From a checkpoint of a small transformer trained on Wikipedia.
Architecture: LayerNorm before each block, biases, attention and MLP in parallel.
MLP neurons of a small language model. Each row is named by its layer, matrix (up: input weights; down: output weights) and neuron, and shows model dimensions 32-95. Each number is 200 + 20 x the weight over its row's rms, rounded and kept within 0 to 999.
Before each neuron's rows, "fires after" lists the tokens most often just before its 100 highest values on Wikipedia text that the model never trained on; "fires before" lists the tokens most often just after its 100 highest values on Wikipedia text that the model never trained on. A number after a token or word is its count.

fires after: "=" 39, " =" 6, " Kan" 5
fires before: "\n" 30, "\n\n" 18, "sh" 8
L11.up236,178,220,212,175,180,173,205,202,181,217,236,176,206,189,238,204,199,228,164,200,215,177,204,196,160,145,193,219,170,208,173,199,222,195,173,199,196,193,181,214,211,185,199,207,195,189,216,176,202,196,182,222,185,171,197,176,179,195,195,196,233,183,251,156
L11.down236,203,224,220,211,233,191,230,181,191,203,181,231,196,167,174,213,168,188,233,171,191,167,211,211,170,187,197,228,194,212,197,221,190,181,191,182,155,199,205,174,207,201,205,166,176,206,230,181,197,180,199,190,230,239,179,180,208,183,204,204,182,242,207,189

fires after: "\n\n" 89
fires before: "=" 89, "\n\n" 5
L7.up688,194,189,206,242,184,166,194,194,191,197,184,238,195,219,178,208,209,164,207,161,204,202,194,201,202,135,223,210,197,206,180,195,229,176,192,197,191,205,217,188,217,203,163,223,234,204,222,200,212,199,175,224,194,248,147,197,181,201,208,211,220,201,183,199
L7.down688,198,223,198,204,201,181,206,206,175,196,206,200,174,219,189,177,422,210,210,202,216,176,194,176,174,224,212,208,208,191,209,201,229,186,205,182,194,196,184,211,197,197,187,200,194,206,194,212,189,187,202,197,203,199,192,202,211,189,214,214,196,204,183,220

fires after: "\n\n" 92, "\n" 8
fires before: "=" 92, "-" 7
L8.up135,194,187,203,215,195,175,187,240,180,207,216,234,195,206,194,196,212,204,216,215,203,207,152,217,165,160,184,218,194,220,234,243,220,181,189,202,202,182,203,204,188,171,194,192,208,211,201,198,202,206,180,210,198,182,160,199,214,207,195,226,191,220,209,193
L8.down135,186,215,193,218,183,217,187,207,191,194,185,215,185,172,225,209,361,181,188,185,176,202,193,198,200,236,218,203,198,189,204,192,226,219,188,230,224,213,184,195,180,201,218,178,198,227,206,179,191,179,178,197,192,208,215,183,192,194,211,221,185,203,214,203

fires after: " |" 57, "|" 17, " 6" 6, "-" 4, " is" 4
fires before: "|" 68, "3" 4
L12.up413,239,189,219,198,223,191,240,180,185,188,191,173,191,236,218,196,188,197,203,203,200,201,155,197,157,163,192,198,226,207,230,183,240,243,218,223,204,218,173,221,154,229,222,176,195,227,193,201,195,218,173,212,204,193,205,180,210,176,186,182,237,235,203,182
L12.down413,203,186,193,185,192,192,208,190,211,219,179,183,233,192,194,197,172,184,153,211,243,217,220,220,196,185,201,153,196,194,194,197,204,223,170,199,189,199,203,231,196,171,204,216,208,195,219,211,216,198,243,208,204,201,220,189,153,175,209,220,209,179,180,201

fires after: "=" 28, " =" 22, "," 9, "|" 5, " in" 4
fires before: "=" 51, "–" 5, " the" 5
L12.up646,177,217,190,203,194,181,187,212,190,173,196,194,215,215,205,219,192,183,184,219,209,227,198,169,209,166,211,153,230,194,178,219,223,189,232,202,232,201,215,196,196,166,215,200,172,208,195,211,180,194,200,180,183,199,230,212,187,179,222,191,259,190,220,165
L12.down646,210,213,191,217,195,192,235,197,202,198,198,231,225,208,192,181,211,190,199,197,208,171,196,202,189,229,197,211,169,193,200,186,175,186,200,237,174,165,207,182,185,243,214,203,182,176,170,199,221,175,197,236,208,201,170,202,192,213,166,208,165,224,190,215

fires after: "." 26, " |" 22, "|" 10, " the" 7, "," 7, " of" 4
fires before: "|" 32, " was" 10, " is" 9
L12.up421,216,207,224,194,203,147,207,190,169,225,192,244,224,216,204,171,200,190,175,231,212,164,148,223,194,202,213,193,157,203,176,228,199,212,221,178,205,150,210,204,175,212,182,177,193,191,228,199,191,204,207,202,213,183,212,185,171,210,193,176,228,220,194,180
L12.down421,175,200,203,222,191,168,225,161,220,212,202,185,211,211,220,200,183,185,169,207,182,185,224,215,176,221,212,223,174,225,208,184,211,190,192,212,222,185,183,187,152,209,191,214,193,201,196,186,199,216,183,206,233,245,194,199,237,214,161,227,177,180,191,206

fires after: "-" 50, "  " 23, "=" 19
fires before: "\n" 42, "-" 24, "\n\n" 15, "  " 5, " the" 4
L13.up178,190,213,211,171,183,200,231,220,199,200,172,214,219,208,200,171,184,213,213,198,192,207,174,205,221,173,183,193,212,205,163,191,192,176,144,203,202,181,210,200,205,191,226,220,159,232,211,199,188,222,216,197,169,171,198,197,200,164,211,196,214,200,189,194
L13.down178,173,207,228,231,204,218,214,198,209,163,157,205,183,237,197,200,248,182,193,192,195,185,226,148,211,205,186,189,188,186,195,207,201,183,217,209,204,219,183,176,193,186,200,177,187,218,190,214,200,243,203,219,192,192,221,201,183,202,204,211,176,189,212,211

fires after: "," 33, "." 15, " as" 7, " but" 6, " \"" 5
fires before: " was" 17, " is" 12, "'" 9, " are" 7, " had" 5
L7.up423,196,186,191,205,210,180,233,214,198,224,185,235,215,191,187,219,188,170,190,175,183,230,183,218,233,180,216,196,204,220,203,204,245,222,219,217,195,192,238,214,192,201,210,179,209,208,213,201,172,241,214,210,221,220,220,151,155,185,203,191,189,182,185,171
L7.down423,209,197,171,156,193,203,236,192,194,214,189,191,198,189,185,202,193,171,189,163,202,172,189,177,207,206,239,185,193,217,174,188,210,183,186,181,241,178,221,176,195,181,153,217,201,188,215,179,207,228,214,193,219,237,217,185,198,200,207,229,216,208,233,208

fires after: " =" 48, ")" 10, "=" 5, "lor" 4
fires before: "=" 81, "\n" 10, "\n\n" 7
L7.up133,159,192,205,198,213,189,195,224,212,207,184,201,212,209,197,172,185,221,202,220,219,241,189,196,205,179,193,190,183,232,204,223,203,181,192,205,205,204,193,191,191,188,183,205,187,184,224,196,214,202,222,207,212,211,222,210,188,185,168,228,203,202,181,152
L7.down133,189,196,220,207,201,164,170,214,177,189,170,236,172,198,172,226,183,194,156,214,218,178,193,238,175,196,205,192,183,205,176,231,189,162,223,224,194,156,196,190,192,190,213,208,201,197,196,197,206,208,199,222,202,205,184,228,170,204,232,181,213,218,227,181

fires after: "-" 46, "|" 24
fires before: "|" 36, "-" 34
L2.up497,223,143,235,231,183,166,210,221,168,176,206,236,185,201,179,210,188,190,193,180,216,184,188,204,202,204,215,172,224,166,228,219,197,245,195,172,222,189,224,209,183,213,206,224,237,239,211,199,152,206,154,191,175,192,189,182,162,197,215,212,186,205,202,209
L2.down497,195,190,193,180,203,221,211,210,214,212,229,189,195,190,182,201,288,205,211,214,209,226,224,169,159,237,215,195,235,204,190,220,183,189,222,221,222,172,190,213,169,193,223,198,160,178,229,205,219,174,228,214,211,186,199,207,221,214,215,196,206,195,186,191

fires after: "=" 64, " known" 5, " such" 5
fires before: "\n" 38, "\n\n" 23, " the" 6
L8.up222,212,217,184,207,235,179,186,226,181,205,180,201,183,222,207,175,194,183,183,220,168,229,206,176,173,193,199,212,212,203,207,170,221,220,162,191,210,203,214,224,216,160,185,172,196,219,218,192,188,231,192,212,159,186,206,168,184,176,170,202,223,155,212,189
L8.down222,171,221,207,210,208,217,191,150,219,194,212,218,187,208,222,202,182,215,199,168,198,190,175,213,213,213,198,191,211,202,185,198,216,161,183,187,169,175,179,169,212,183,234,174,207,196,158,192,212,228,250,188,198,218,194,201,171,250,197,239,183,214,176,183

fires after: "\n\n" 100
fires before: "=" 100
L7.up31,200,190,180,235,215,166,186,195,176,192,189,197,204,218,183,183,206,210,180,179,184,197,204,221,186,167,194,203,177,219,208,228,184,195,193,192,189,247,223,175,192,190,171,224,201,227,186,218,181,202,176,187,189,218,151,177,162,194,192,213,209,196,190,190
L7.down31,201,191,203,204,208,204,189,213,186,201,191,204,207,218,197,203,393,197,194,192,194,214,192,199,202,183,189,205,190,205,199,197,194,198,191,197,181,211,212,193,203,177,189,194,201,209,200,209,199,195,176,202,208,208,186,191,191,205,201,210,195,217,190,215

fires after: "|" 51, " |" 10, " MS" 7, ";" 7, " Set" 4, "-" 4
fires before: " |" 65, ";" 9, " overl" 5
L11.up501,212,155,190,209,194,190,179,172,143,178,224,226,210,193,201,212,181,189,177,186,208,233,209,199,222,179,220,164,196,196,184,204,193,240,220,178,218,200,187,186,193,215,185,209,212,197,208,198,181,208,226,208,230,207,221,192,187,238,213,200,192,201,215,204
L11.down501,230,219,204,218,198,190,232,228,224,210,204,212,194,196,192,184,153,175,247,220,198,193,168,209,200,200,156,188,163,195,221,187,202,205,204,195,240,215,216,212,220,188,226,235,182,224,195,169,197,209,179,181,163,177,179,230,199,192,204,229,198,197,193,190

fires after: "\n\n" 100
fires before: "=" 100
L8.up235,190,194,195,216,207,148,194,195,161,181,190,211,221,206,201,203,207,170,230,186,204,187,194,222,162,172,187,168,197,215,205,209,217,185,181,159,198,230,244,188,207,225,177,227,206,208,201,212,217,223,190,206,203,205,164,144,184,232,221,224,194,211,195,209
L8.down235,176,229,195,211,184,188,194,214,205,204,192,202,180,180,208,219,361,186,209,200,196,202,189,199,192,182,220,199,209,204,183,197,201,195,221,186,179,205,209,214,213,193,188,181,188,196,193,206,225,227,190,177,229,185,180,210,188,204,206,206,203,207,199,202

fires after: " |" 53, "|" 16, "-" 10
fires before: "|" 78
L13.up286,219,198,185,213,228,130,202,195,173,186,220,205,220,164,219,186,200,224,239,213,180,209,185,180,204,214,207,199,190,211,230,213,207,217,201,171,213,193,174,181,212,203,206,188,228,218,189,220,203,223,208,209,210,166,223,179,169,234,216,153,191,237,170,225
L13.down286,202,193,202,205,177,182,259,225,189,247,202,256,184,220,193,174,201,212,206,202,219,214,193,157,186,211,205,176,170,176,202,176,216,202,216,213,198,206,239,249,190,176,199,203,178,207,164,212,209,174,206,179,213,194,219,198,200,171,210,205,189,188,205,190

fires after: " =" 60, "=" 29
fires before: "=" 50, "\n" 28, "\n\n" 18
L6.up377,213,159,211,220,208,222,177,208,209,218,201,204,188,215,200,192,197,186,188,242,212,211,198,187,191,176,191,194,199,185,202,233,210,220,161,195,214,205,248,181,206,178,197,198,198,205,189,197,156,173,191,197,174,235,150,203,196,189,177,195,220,159,233,192
L6.down377,201,240,218,185,248,196,230,239,179,202,160,199,194,209,198,216,216,194,169,195,215,243,195,174,196,165,187,192,194,213,202,165,175,185,184,222,201,224,185,190,208,200,189,180,183,207,191,213,206,203,210,225,187,195,191,183,195,238,189,187,174,198,231,226

fires after: " |" 22, "|" 15, " In" 11, " (" 11, "-" 10, " in" 7
fires before: "–" 29, "," 16, " |" 15, ":" 11, ")" 10
L12.up447,196,178,211,216,232,201,199,214,183,207,191,188,220,204,181,215,202,158,203,187,191,246,200,232,209,204,188,179,203,194,208,203,227,207,216,217,214,180,211,177,239,199,187,156,211,165,210,198,185,217,175,201,225,156,196,198,163,217,184,196,192,191,208,190
L12.down447,208,218,186,177,184,188,208,183,177,199,179,208,214,194,166,242,189,176,212,175,206,200,235,191,214,211,209,237,209,199,208,193,175,200,215,189,227,201,212,199,240,202,202,209,195,199,217,159,172,184,237,184,197,167,194,193,203,187,217,206,199,170,202,181

fires after: "-" 56, "." 13, "'" 5, "," 4
fires before: "|" 46, "-" 10, " the" 5
L11.up143,217,179,187,211,234,202,181,206,197,218,189,206,208,158,173,228,170,190,195,200,205,230,189,205,204,192,190,215,203,161,224,208,213,196,208,226,179,184,228,240,217,209,168,164,228,209,246,202,172,183,190,202,188,196,232,167,196,217,188,180,225,214,166,199
L11.down143,212,195,203,231,186,191,217,192,183,178,213,212,224,203,228,216,182,202,191,195,189,155,177,209,190,215,202,181,202,216,175,201,175,218,208,192,201,193,209,169,201,182,218,194,202,231,194,206,228,180,176,216,203,209,227,197,216,181,216,208,189,217,203,257

fires after: "\n\n" 96
fires before: "=" 96
L8.up650,189,171,214,224,197,175,145,211,183,173,211,223,196,212,211,199,212,184,173,159,199,182,222,221,194,162,220,195,216,204,190,210,207,195,161,163,182,232,212,212,191,170,186,236,212,231,238,223,205,215,204,236,185,245,223,179,193,213,197,216,232,218,212,193
L8.down650,208,198,194,190,183,196,206,209,206,194,205,213,182,182,191,192,384,186,184,213,230,203,212,206,178,223,199,198,212,214,205,227,221,219,197,189,180,194,216,208,188,199,192,196,177,205,205,215,206,206,201,190,193,198,234,204,194,204,177,211,196,210,190,196

fires after: "\n\n" 99
fires before: "=" 99
L7.up435,165,196,193,238,222,149,177,216,183,192,200,218,194,206,211,190,216,190,189,213,198,184,210,181,178,187,199,191,183,203,189,230,198,208,193,207,187,225,214,188,201,197,174,205,216,241,197,220,214,192,172,206,161,219,190,154,178,214,193,219,197,199,185,198
L7.down435,208,192,212,203,196,212,212,196,190,192,202,208,184,232,192,193,406,202,216,183,238,203,184,211,207,191,211,206,192,206,200,195,202,196,208,182,184,202,195,186,203,200,182,205,217,208,197,202,203,202,193,188,204,206,204,201,216,188,187,208,186,193,192,194

fires after: "\n\n" 100
fires before: "=" 100
L8.up215,204,193,190,213,208,173,181,210,176,186,190,211,196,217,185,178,212,191,198,180,209,208,178,216,181,176,196,200,180,210,209,206,210,192,211,179,191,215,227,171,201,170,177,203,215,237,184,221,200,184,162,194,186,217,148,174,172,217,207,217,206,210,172,200
L8.down215,211,201,190,213,204,203,202,207,195,205,203,199,194,216,193,191,398,194,184,186,191,198,206,207,203,194,196,193,188,200,199,215,201,209,203,196,196,210,203,195,201,185,200,199,206,215,201,205,190,212,181,200,196,191,205,182,200,198,201,204,201,203,198,202

fires after: "-" 38, "  " 19, " is" 6, "|" 5, " are" 4
fires before: "|" 31, "  " 13, "-" 11, "\n" 6
L4.up459,196,218,197,189,209,193,201,231,199,199,191,193,213,233,189,164,194,186,237,168,228,241,201,210,193,170,202,183,246,167,212,215,212,192,183,225,191,170,229,183,187,155,166,179,210,215,198,198,164,189,214,209,207,169,191,208,189,201,209,217,225,207,221,188
L4.down459,183,249,188,182,203,154,194,213,195,181,183,193,209,194,193,220,188,199,222,188,187,208,205,226,211,212,200,185,184,205,212,209,223,224,195,157,192,246,207,207,183,197,197,224,204,211,187,146,222,219,224,216,206,212,184,208,184,258,213,206,185,226,190,201

fires after: "\n\n" 67, " as" 9, "As" 4
fires before: "=" 67, " as" 9, " the" 4
L7.up356,173,205,212,200,215,210,182,212,189,213,199,188,201,241,238,226,210,185,183,172,188,214,189,186,203,162,200,202,220,236,208,216,213,163,174,177,218,227,234,206,206,145,185,184,208,222,230,185,165,198,215,172,165,193,198,148,179,181,217,204,206,222,181,178
L7.down356,208,200,207,211,175,197,224,201,203,223,209,217,195,222,217,171,366,219,193,191,212,192,207,219,202,186,176,199,146,193,178,185,166,188,214,201,204,194,201,200,202,203,179,207,210,181,212,211,190,195,204,220,223,195,204,203,218,176,184,213,187,188,182,195

fires after: "\n\n" 100
fires before: "=" 100
L8.up234,199,179,162,191,197,164,208,220,179,206,185,233,187,179,195,206,212,189,206,188,199,217,165,214,173,148,208,201,155,219,203,198,229,193,205,185,206,204,219,193,200,173,161,175,214,226,178,230,196,196,172,218,175,251,192,188,175,194,187,220,226,222,189,181
L8.down234,183,208,191,196,210,194,205,207,207,199,169,188,195,217,186,201,393,200,204,186,207,210,180,192,207,215,211,197,190,191,196,207,174,196,218,193,226,194,206,172,209,201,206,193,200,222,205,194,203,211,180,228,197,200,210,172,226,202,220,204,198,191,173,203

fires after: "\n\n" 100
fires before: "=" 100
L8.up576,211,191,195,219,204,201,189,216,190,190,191,195,203,243,190,188,222,171,214,203,199,208,196,202,185,164,202,214,167,216,193,219,201,172,194,193,193,194,214,208,201,200,186,221,220,227,190,200,181,207,214,218,207,217,183,190,204,224,205,223,186,205,189,221
L8.down576,204,213,214,203,203,203,182,198,216,199,196,210,193,202,191,190,425,205,194,190,196,206,195,201,200,205,193,201,207,203,212,205,198,203,195,207,185,190,209,189,205,184,190,207,188,213,198,197,224,217,194,200,199,193,203,207,205,197,193,198,211,199,203,188

fires after: "=" 32, "s" 17, " on" 4
fires before: "=" 53, "\n" 16, "\n\n" 12
L8.up389,218,203,187,205,204,181,179,184,172,206,157,186,212,227,228,183,194,187,203,202,190,210,190,228,165,160,183,200,203,184,188,202,222,229,199,204,214,186,197,210,202,168,232,206,171,206,196,215,164,217,195,206,206,190,196,196,204,214,191,213,192,170,236,218
L8.down389,177,204,219,166,179,214,207,205,196,219,208,212,193,202,190,235,192,195,192,211,207,206,172,180,223,177,225,176,203,234,191,205,194,194,210,201,189,188,221,181,221,219,171,158,194,173,181,182,206,196,197,196,212,208,230,216,174,202,167,194,235,187,190,205

fires after: "\n\n" 100
fires before: "=" 100
L8.up212,224,211,199,161,195,214,204,232,170,240,184,219,202,230,190,183,202,184,209,186,192,183,179,187,195,205,187,213,170,207,190,187,213,181,169,170,180,186,223,221,195,172,179,190,212,202,197,235,157,192,158,216,198,191,189,197,184,207,187,206,176,209,192,220
L8.down212,199,191,206,216,204,187,175,219,190,202,175,217,170,208,188,207,383,214,221,179,193,205,191,176,223,214,204,201,181,199,192,206,183,206,193,208,212,185,206,198,208,175,195,198,192,210,197,218,200,211,221,175,204,208,196,234,189,205,228,220,207,188,212,175

fires after: " |" 36, "|" 23, " MS" 7, " Set" 5, "." 4
fires before: " |" 57, "." 5, " overl" 4, ":" 4
L11.up761,204,196,204,182,202,181,191,168,147,188,180,184,182,201,189,220,186,167,196,179,185,224,169,212,213,206,186,182,191,231,198,219,196,193,198,204,204,195,217,213,200,188,239,164,198,190,241,171,224,221,205,192,166,168,223,181,176,216,212,196,214,189,216,215
L11.down761,209,180,202,182,187,221,201,211,222,159,227,195,213,198,225,189,181,207,211,207,229,184,181,179,169,185,200,180,202,198,193,215,194,218,205,216,218,212,216,185,190,195,170,233,179,188,171,197,162,190,209,172,228,213,201,227,229,165,200,181,207,207,191,180

fires after: "\n\n" 100
fires before: "=" 100
L8.up612,220,184,186,209,218,153,176,208,175,197,188,206,193,216,191,181,218,188,206,169,210,239,175,209,192,180,208,199,160,199,203,218,215,194,179,188,194,231,220,185,187,182,174,212,204,237,189,222,195,207,168,203,175,214,175,188,160,203,199,221,195,212,191,205
L8.down612,207,195,193,198,207,193,198,207,202,197,191,203,187,202,195,191,414,189,205,203,203,202,192,200,194,183,211,196,197,209,196,215,195,188,194,203,196,204,203,193,197,206,186,202,205,211,205,198,201,213,186,206,201,201,199,186,203,209,183,197,196,197,195,182

fires after: "\n\n" 98
fires before: "=" 98
L6.up293,199,195,170,225,206,164,203,213,184,191,155,207,202,189,177,175,208,179,212,165,202,211,180,194,187,148,197,182,161,200,219,238,210,175,192,191,190,201,240,207,198,170,190,219,205,232,203,206,187,176,191,209,176,221,138,182,184,216,208,214,218,197,182,187
L6.down293,203,211,190,203,199,186,211,214,182,205,193,202,180,219,186,178,413,201,216,196,196,188,187,196,192,190,211,198,181,195,205,204,220,172,199,184,207,208,202,201,190,179,188,203,197,236,199,212,189,194,194,205,187,197,192,190,205,193,213,211,202,197,194,207

fires after: "=" 50, " =" 7
fires before: "\n" 33, "\n\n" 21, "=" 5, " on" 4
L13.up7,240,212,224,184,229,167,174,202,180,177,125,241,188,184,224,187,189,215,178,197,194,212,197,198,186,182,193,189,224,205,205,220,183,163,177,223,228,188,176,196,191,205,246,223,203,212,213,191,203,189,148,212,186,199,229,206,201,204,160,215,180,170,178,187
L13.down7,164,217,208,171,201,214,214,181,224,212,203,194,189,181,199,218,232,193,195,231,218,175,192,187,184,211,201,223,167,192,243,190,197,241,220,199,184,189,211,209,188,199,190,180,211,190,189,212,228,214,213,212,197,198,202,202,201,196,215,215,231,220,209,190

fires after: "\n\n" 100
fires before: "=" 100
L10.up622,204,207,186,201,206,161,197,216,156,195,162,214,191,218,205,185,207,198,212,146,204,220,175,210,210,189,197,193,160,211,211,213,205,195,173,172,199,202,210,196,224,176,189,223,218,242,200,182,184,207,169,194,175,208,140,153,189,221,213,216,198,201,200,207
L10.down622,212,192,201,199,208,184,202,207,191,182,193,205,186,215,201,199,377,192,207,197,202,197,199,200,206,204,204,196,193,203,193,197,209,197,196,185,212,199,209,183,211,193,211,199,204,222,203,197,189,207,182,218,207,193,195,169,191,206,179,200,197,203,197,200

fires after: "-" 78, ":" 5
fires before: "-" 86
L13.up248,218,203,174,238,152,175,216,219,152,191,172,244,199,224,211,189,209,207,212,190,213,205,149,202,194,196,197,213,186,203,200,210,206,179,169,181,226,196,212,179,224,208,170,190,204,217,194,214,171,199,188,225,207,187,165,183,203,212,220,206,218,213,155,183
L13.down248,212,179,212,226,226,165,201,213,166,197,182,223,186,211,183,196,286,199,217,195,191,178,205,189,172,191,193,181,162,197,180,210,221,187,145,210,204,214,217,187,210,196,215,200,196,238,215,203,211,202,167,196,177,202,191,145,159,181,204,201,214,200,201,195

fires after: "|" 35, "\n" 10, ";" 5
fires before: " |" 33, "." 14, ";" 7
L10.up118,183,183,197,180,195,157,209,205,166,164,193,189,208,196,208,206,176,191,201,210,208,189,215,186,214,210,144,208,170,185,210,186,241,178,204,193,201,197,194,218,191,170,213,180,203,197,202,153,197,192,205,164,211,213,236,199,191,228,210,220,212,185,198,197
L10.down118,226,181,195,193,218,216,211,211,207,186,183,207,202,203,201,211,197,142,173,211,217,190,198,171,187,188,198,171,185,262,200,219,176,199,183,207,223,186,223,215,179,202,201,178,236,207,167,194,192,182,177,172,192,176,197,232,177,212,244,193,178,191,182,205

fires after: "-" 55, "\n" 9, "  " 4
fires before: "-" 58, "  " 9
L13.up196,226,206,191,172,233,208,181,234,198,171,189,193,202,212,197,195,185,207,200,187,179,217,204,213,191,224,210,174,194,183,199,223,198,192,174,188,190,186,242,194,188,190,194,191,232,202,210,186,163,220,154,209,195,187,214,206,177,200,222,192,209,188,189,215
L13.down196,197,186,193,189,176,183,216,203,203,171,182,237,191,233,211,214,206,173,199,199,201,210,196,192,189,183,182,189,207,219,210,206,220,186,187,168,204,182,223,224,188,197,190,210,215,228,198,216,223,221,216,193,178,192,240,191,215,189,256,187,203,229,211,186

fires after: " |" 26, "|" 19, "  " 16, "ed" 4
fires before: "|" 44, "\n" 40, "  " 5
L12.up46,222,204,222,181,175,193,213,184,199,239,190,196,196,192,217,183,200,221,199,183,209,193,191,170,152,183,230,190,207,191,213,219,203,211,237,202,205,210,173,213,213,214,183,171,191,206,214,186,195,195,195,189,215,212,217,193,184,197,215,203,226,205,169,161
L12.down46,180,179,203,184,195,182,217,218,193,183,178,182,179,162,213,209,221,214,215,237,256,222,221,191,189,216,209,150,188,191,168,231,193,200,161,198,165,192,189,220,242,190,189,193,215,168,196,218,222,208,200,227,203,217,220,178,169,194,221,174,228,182,188,207

fires after: "." 53
fires before: "\n\n" 23, "=" 19, " The" 10, " It" 4, " He" 4
L4.up336,215,199,183,187,189,164,195,180,177,200,184,213,217,198,200,198,199,174,215,172,199,206,198,191,209,136,203,218,193,246,196,206,207,191,155,210,209,198,204,230,203,190,216,204,191,185,238,218,196,208,205,225,215,217,213,209,175,196,132,219,219,191,190,190
L4.down336,184,195,204,186,181,200,185,217,205,198,168,190,180,188,230,210,346,177,219,203,205,214,199,218,240,186,191,175,168,219,192,210,199,193,223,193,226,189,230,201,197,201,209,218,193,207,190,208,208,225,201,223,192,198,211,177,189,224,196,205,202,153,191,189

fires after: "\n\n" 60, " |" 5, " Al" 5, " L" 4
fires before: "=" 65, "ve" 4
L7.up196,217,213,190,202,179,186,241,218,156,193,209,202,191,192,187,223,214,221,198,185,209,230,192,180,191,161,202,223,173,211,158,195,197,161,206,178,190,211,212,233,194,212,198,219,199,212,208,205,183,178,178,217,202,199,194,201,189,187,179,227,211,201,173,202
L7.down196,206,213,190,204,193,184,216,223,192,200,186,231,160,189,189,190,388,201,205,185,200,143,194,186,184,221,226,221,182,192,207,183,199,187,211,194,203,185,199,198,202,213,204,216,198,212,210,225,203,207,175,205,202,205,206,214,211,193,211,186,183,182,210,200

fires after: "=" 86, "R" 5, " \"" 4
fires before: "\n" 48, "\n\n" 23, "=" 4
L7.up309,214,215,194,207,203,193,174,207,142,209,185,194,236,207,209,205,185,197,158,197,206,202,218,223,202,166,196,209,205,234,186,164,219,204,187,198,224,214,227,174,196,152,181,186,209,220,185,185,195,212,163,201,202,193,213,196,192,224,156,205,194,199,214,198
L7.down309,177,239,192,212,236,199,196,186,185,204,169,187,188,195,229,189,165,207,194,204,211,221,203,225,213,177,229,197,214,220,179,223,222,179,174,254,209,218,176,186,178,158,209,181,167,183,181,184,222,225,180,214,216,230,210,152,188,216,204,201,193,181,197,202

fires after: "\n\n" 94
fires before: "=" 94
L8.up77,235,232,198,237,190,169,166,186,181,207,191,201,200,222,217,208,212,159,183,194,190,206,212,205,200,186,192,195,183,213,200,189,202,222,210,196,182,172,190,209,223,144,196,199,245,218,193,194,192,203,204,218,197,216,235,195,168,209,203,219,169,205,181,220
L8.down77,183,178,215,183,195,225,210,209,223,195,213,220,185,192,192,206,363,203,208,213,191,204,175,212,188,223,219,210,219,202,218,217,203,196,206,202,218,211,217,184,195,217,197,194,184,212,197,183,205,171,199,202,185,200,187,193,199,202,200,192,225,201,207,198